python train.py --norm="layernorm" --init="normal" --init_std_up=0.0248 --learning_rate=0.00758 --batch_tokens=32768 --doc_mask=true
MLP neurons of a small language model. Each row is named by its layer, matrix (up: input weights) and neuron, and shows model dimensions 80-175. Each number is 128 + 32 x the weight over its row's rms, rounded and kept within 0 to 255. Numbers have three digits each.
After each neuron's rows, "fires on" lists the tokens most often at its 100 highest values on Wikipedia text that the model never trained on.

L3.up238:122107091207089116159149122022120150160115099174129125079105147073070140140129165128088145140113087130125140077126075109183142131125171144128179153140122152059161119122130103161118108144197159077123173159131105116162140071097089103155150116095093149109115161083110133115184139115162105076
fires on: "ience", "ology", "ently", "ly", "ively"

L7.up29:120141078129105171152143126137140183057123103164142111116154165135183074188117112135091111077123093129159141122093103112104128171099099115127136113147147102137093153133071116085128143117144139156148138155070109121145163138134099099167066126137129126045117164151162112059135112117185154078
fires on: "oc", "x", "ens", "ec"

L2.up249:126141104041103155108169097126142099158105095137170168122123196164101168175143162135103100132152172150134131104103154121139111139109145140103061115145097136133113092140076098099142123116149146102112112137125154062121086143119104064130200134143141069142113159110134107142140128096130118057
fires on: "'", " met", " par", " Par", " inter", " Met"

L5.up47:168073097117117167087152140171129136106149141175062140140123114192097150112157120134139101133158074111119171098122089192119111140041126087109173149183116175125174168139114192174113125083084145081136166133096065107141174095086063147105145135172085179167140139118161148129116108116140100118
fires on: "p", "ra", "h", "r", "b", "ory"

L5.up189:160158091155088179149115134096160132061092114120118127119095135218091103217129127115092168110105149131127167137193089150165182138090124115093136138088053126143129199153129115130080124116119179119080134119134077194104098169079137121146110132111137090150151108103150157090170076147192097156
fires on: " M", "ively"

L9.up176:116156116042136122109083148049153123134112120148131126106105100180068132111117134108112123163163142156115180146122117165140133144153125120153064118061136078098181173087116078177146216158190102088129118135162076107168152168129133072180126111151134147123034179137150105137140127105120159092
fires on: " qu", " g", "g", " G", " N"

L9.up353:122138089140080098078138131127086097131125161135133119155054096151134139127113164184121099132124182098125151178129104108102110153159140120124174110205092085119141073100123141165146133129078195118103112180103134167196079136200047123151124158072117158145159132177169098139118098095103106125
fires on: " |", ":", "um", " May", " (", " "

L3.up38:140127158173143128120115158150126095112092117086121088109064161124113160116114168140090147128152128104125108125121133117094187094131123136144126138078103079120096163130097142126122147148066118064177185092110177071122139141097137133083178191144187086137168148170176126174172163142137098078
fires on: " of", "=="

L3.up318:072128110193187098157075120120189125187167151147143109102150096121083058132079110133106128112116131092163164145124121085107125173089156101142147162174127128098168103144175136114155122191151088108146097081151110065133158077104150171068104115162176152126143161098106135054168074111198100113
fires on: " second", " next", " final", "alf", " lost"

L5.up28:165130059160099106160175137080125200088123082120147122139124131138117133104179099136130103122089077188147120161138154117094126100120200150097156086131107141070124201155172127126147155164093156136103090163125155179095142092078093093103139131142193113156106074104064115134127160117155135187
fires on: " K", " k", " pos", "ively", " also", " not"

L3.up333:123117132132147154160103155155168085149111121173127162122122068101164202122111103132119125135097128103113090132141125123160135119109127177200130151108119148170131086152121090107222137112130119136112126137153129081132173175158143140130104135168114068088114080065132127087093108141012156105
fires on: ".", " press", " sec"

L9.up236:110120072100135153145180142150117124157134127093132125158134133160056165134122079147095087132073143165182136152164113137152088142076155121108131101127127131077079116105088156061160172110098120103057132131173139146154220121099100146145089105115182173138066122136119184135173168095089151171
fires on: " r", " k", " t", " not", " mot", " pract"

L3.up52:083146119150160091186148104081134110102111103103176105127137105129172117128171082035141143114089075173113159134148067158102126092131152139093111132122113100171158086143155127149128120181135134161119123092152150145123214127154126093131156171147127077116080143132095083154151129129124113158
fires on: " s", " US", ".S", " res"

L5.up65:101106097111104139135084095112195147140096147083133107107109125132105073104081139161104066161142086121158115136129129095144181155104099119096140108116212147105102182095096120111110115115218117084137142088142112148160162107071099127175145103155183156216143054118172149106133134150127091142
fires on: " He", " he", " Ex", "ople", " is"

L2.up218:140153100148075103188090104085114111114158149138151161142127152114096158124105090139106117115114192093153105097162152128138133132113226135096128170060162091134105104143135140161152089098122088155145077126133091156140143105175089111140125137130149106152107152156038134128086135150102112082
fires on: "im", " gu"

L3.up77:076164145156146115124092075122161156162164156092142130067101106134122090115057080158150144151112115139148167155133104167108144064130083134105147133148133100130126147178131119143083169103161067140112098110158175148144136147155173088183093136148155132162092123142113147127074122163131082107
fires on: "ale", "io", "ine", "all", " b", "ae"

L9.up252:136145136157186135147100175166114135160131140102085099109150114066142148155101098156199087174116156149129093106120110113167103158099183188158175168135157096097141101157113199143132133099122116083132133132162074130161125148153134114139056127101084131181145064126192117149141126139076144160
fires on: ".", " (", " ", " \"", " Japanese", "by"

L3.up198:153139154190116147187201073095105165115087140172102175120103139139186145129109113142068143145101140104111113127158139128085120121107172155133074089222060059114096120193131088148108128083142145112084083114101141131105091116115092120095079157139081147149148159122112095126136151128128149041
fires on: " January", "th", " Democrat", " −", " death", "%"

L9.up3:188132122107141121182149132096168085141167138170138185143095105167153138110101153145161131141082075110173090146128102099123125166072110098128151135116138078112146157067108116144115138104149116082088059180100069121166135158120063165061119162178158154147111074147132124142106156169144109165
fires on: " h", "l", " b", " sm", "ok", "h"

L9.up177:084101136163118187109086089066189085153165150123099111116162092106143139096107126107063076095137108086086176100104135132131117150082118121175125115124135097038132086113114112123095137092179166175143177118122137122117100169169102168173126189119128123187120125134147136161126160132143140178
fires on: "u", "om", "ro"

L2.up47:152133105153203082161195105084118153165124118144145126067097142111068082109135120157075162172122197098120196109139149127157115146181190159160098098083069141144132173139087080137183098119135106093126109129144088053116155075137088049174129148116090102136094141171200193096149121139088133137
fires on: "ly", "ively", "ually", "ily", "ately", "ently"

L2.up140:149153088088196142105142087092168097164111137119138148128119146056166099130185118147171117143115128127075154157103155141156077075085061088181102194118145111168127180147129091145176063139174131152107178103086114110169128151180098115117069149128119068112170105124080066096105169089091130118
fires on: "."

L3.up123:141210071125121165142176116179153104180099085136154125166111143184159070111092156095132113096158133131152165092163198079139103129157213131147123116120140169150143115076134110113131141154154123161090088166072141103130128094125132106111103139151093035194092147153145151153173097126086176134
fires on: " met", "at", " elect", " Met", "atory", "omet"

L9.up199:136166166136133148103201134114110112137096062181111089118121116122105160111129175152069173155091144113132086130166137114137161156133141167129067102105067075143090101121111128152133150139121082134167140164112175092148154110124171125127149178112247079106174139129135133215115124118108116041
fires on: ":", " as", "-", " of", " -", " on"

L5.up132:133110152111100135152146144108127122132142117100140126182168072123115140102098140101120133086138136072102107094151112113070168121121230128105106164115098130164117123113164130156128093093134096116116133121099114142139178148141150100130099088128157091131159138097105177102197223182154159165
fires on: "-", "u", "al", "as", "s", "im"

L7.up108:150178143114113117084121140102172125143108112157114098098164099091112102140040098149170165112111201119108145101074141077101122121120131158115112103098110138085098080099104117124163123095113104181113126126075153091093116161102124138191157150125092075071118133189111112166123196117111171135
fires on: "em", "ur", "id", "it", "ad", "am"

L9.up207:170145134177183140120098138153121106134115184051094132131097110234146143140058172104129175131116084177140132185163120107092122112125096107139097158087128134139148104117045103128101129123100071095115088198097138099157120106098150112157034127193153146149144137127159124150179158174136099112
fires on: "th", "h", "ach", "et", "alth"

L7.up224:194102079081096131121095192139179149163123160072100161120113052153061181121170134121094142106130070144127184171107092121131136097153122136185134134113158129115186133098143112124184145140185132129184084134149145097167136142093130126137148156096156160107131110114096105150118121134122143161
fires on: "p", "g", " g", "2", "k", " "

L5.up148:123150178188095087080145141081123158138130125132116185078161137129109149084101113089137160178104140165118124083078162152139036141112139139138110146140157098183094146088100156156105110127175082121081162151118098162116117161088115081132107172153122123155108169163137146097151166158133172123
fires on: " that", "h", "ll", "el", "et"

L3.up155:124119166134170176142100084043140150100125102135111072147094090186132182102119128126125063127097118125145124128106103153139136084135136127158128109115109158060188153063119117060160142122134106172140135150145125125125103122126165157089072183086137110113063131108189118135150123183163140104
fires on: " v", "v", "ial", " prop", " opp"

L7.up181:148109173121159113111116063117118074162139132138110123170073144070159171058123146125096138093189147151086140118139095127124093140066106135119156169099165121112154152132099136109183153138098117124090147129171153170134164115101109125164080160063146148108138207118152092079149146162081198170
fires on: "er", " al", " Al", "ad", "el", " his"

L5.up382:108184104157173173121149100109154108179138155127112104106077084097125118087171178171149096173175147069174178073129067095159140119164165161180161186138201132087072159135113112153099118131081148166103075147161173072156130116121126088079150128067101105162170169082124127195119138178129100166
fires on: " |", ";", "″N", ":"

L9.up97:089125138139138242108119165075172153166145144146135148089096076184121093103125093083111147098109092153171114165140119113152105079159047136136047118038112083138157151146100116130139118177153095127132148133145166153125084092153148141142108111144102170168183141154110157134131164142201143117
fires on: "h", "th", "hib", " kn", "ar", " s"

L9.up23:133170178059167134057129146157095155128121149178077091183116116134141163143108114155157193145120175162171137174151112100158166143138168220144148162123138125140135127149112090130148154145196104069143135122123162144125137114091098100126161102115134131164116109130089129062116153105076131142
fires on: " n", "N", "n", " N", " pre", "on"

L3.up64:143138107124166103156165117083123099166089088142115081112149152095131151075130058139100170188131083114108124090130139088095094107140083139112154179061117124111141117182120132135053164152129168160148172097107192128120149156160117061078077209123189139086107131128091105067115163138135076119
fires on: ":", " to", "″N", ".", "%", "aged"

L3.up106:162098148152199164110094142122083143141121128179047101132077187135131098136104096129095166128177142126119133058150073100157114154137079098094109150111134164154101121113056089130141156132106131117157113127099105142143207120124166122173082206108132169081138108158115116132124114076117126170
fires on: " ex", " dis", "itz"

L7.up196:068127098126178163134126070178181126122109055120142168118145103116131157170139098158152130156091129093091098143064095105108067083105127087103114116085148104111178224165176117105130088148200176173122099132156107152090119123126135184160102128103102101202116144192105106128147083151126159107
fires on: "it", "end", "ac", "ent", "iv"

L3.up72:110110207139142114165102159119176193089157121183136093135100172139147137149123140122153124128124151108111127076129112130149142154116157130141153128132151091142119105094149141138095144133154142178142084173088136109109171105133159124143037175099136084093100119141139092127106139090123132079
fires on: " km", " dis", "The", " the", " mon", " dem"

L9.up69:117157086111177146123131177088163092134154167207124133089118108111068116062072146128135160133122098124160141181136108142173054121116161148149116152117137143173077146079113127062146185088151128136058111152156172132192186109138070107126161146136145168086164122121143128115130129129144151117
fires on: " p", " h", " s", " pl", " f", "l"

L7.up298:140160145125168111076129146071114145106122103097086141101158150201148138125132098083104129131104128104066078105118160113090144161156130133133057094119113152127105112147128167127163144145104097085074191166168115168160130116195128076122080133150175152166108144178255077109137139109059115176
fires on: " p", "em", "p", "c", " to", "ult"

L7.up366:166164126121088104116216108175073117164134110135123110108100180112091057137154109195107176058078077088195106145145106090144111076148104118174107131144143149136095172072172138174083186148092123140155099182097171148178160134080133118096193121092149143081118111163110116089209105062116143150
fires on: " not", "n", "cept", "board", "vers", " w"

L9.up229:141122106097128110076168139143101090048102123132153107158128162105079124158122132182175174107088137134127149143120122133162118122134120130190131162104139160111178187087118123168114140087159102193174117144118097162141092122050131126116089191145228105108137188149115149058217180106135127089
fires on: "n", "/", "vers", "t", "fl", " to"

L7.up0:123140177173124139105087123096097126103108132124178120078119164118147149155093139172142138123123155170106118111172134120092069123139119112118118084154130157106116141136120178116050079137152070078090142089078128122090126100147098110074126101135108047086104148113141141116146136135176190101
fires on: " such", " most", "el", "cl", "ll"

L9.up318:101164073159155163073151089102116140090167085141105107056089134137188136093057127178125153175116165107116120088130167125125136080096103119112100112046090100095149187102099132135114158073191147188135161137114132119092150137110096137142124172119165121166073118121202152107150151086181136128
fires on: " Pro", " ro", " init", "Pro", "ro", "ac"

L7.up244:093105189106133142102144186127159126165123123104096181141081110110165105106194000159109111075097115128117126120092096135130081177082113161115109112069128108166073116097170131120140151127098186141088137124138131152118210105093139122194145142158189093118123166105140120157154114189096149157
fires on: "ad", "er", "ia", "ir", "ar", "a"

L9.up343:180123145100133133145139135129122131140116125088091092095142143111143111124136150177099241110132160141110133148081072046143085157115114117129128183105139058173164136174102109119101143169080117145050109185136129146121123120129159157176085093177114135140133103181169093170105182082166092123
fires on: " un", " s", "ur", "em", "is"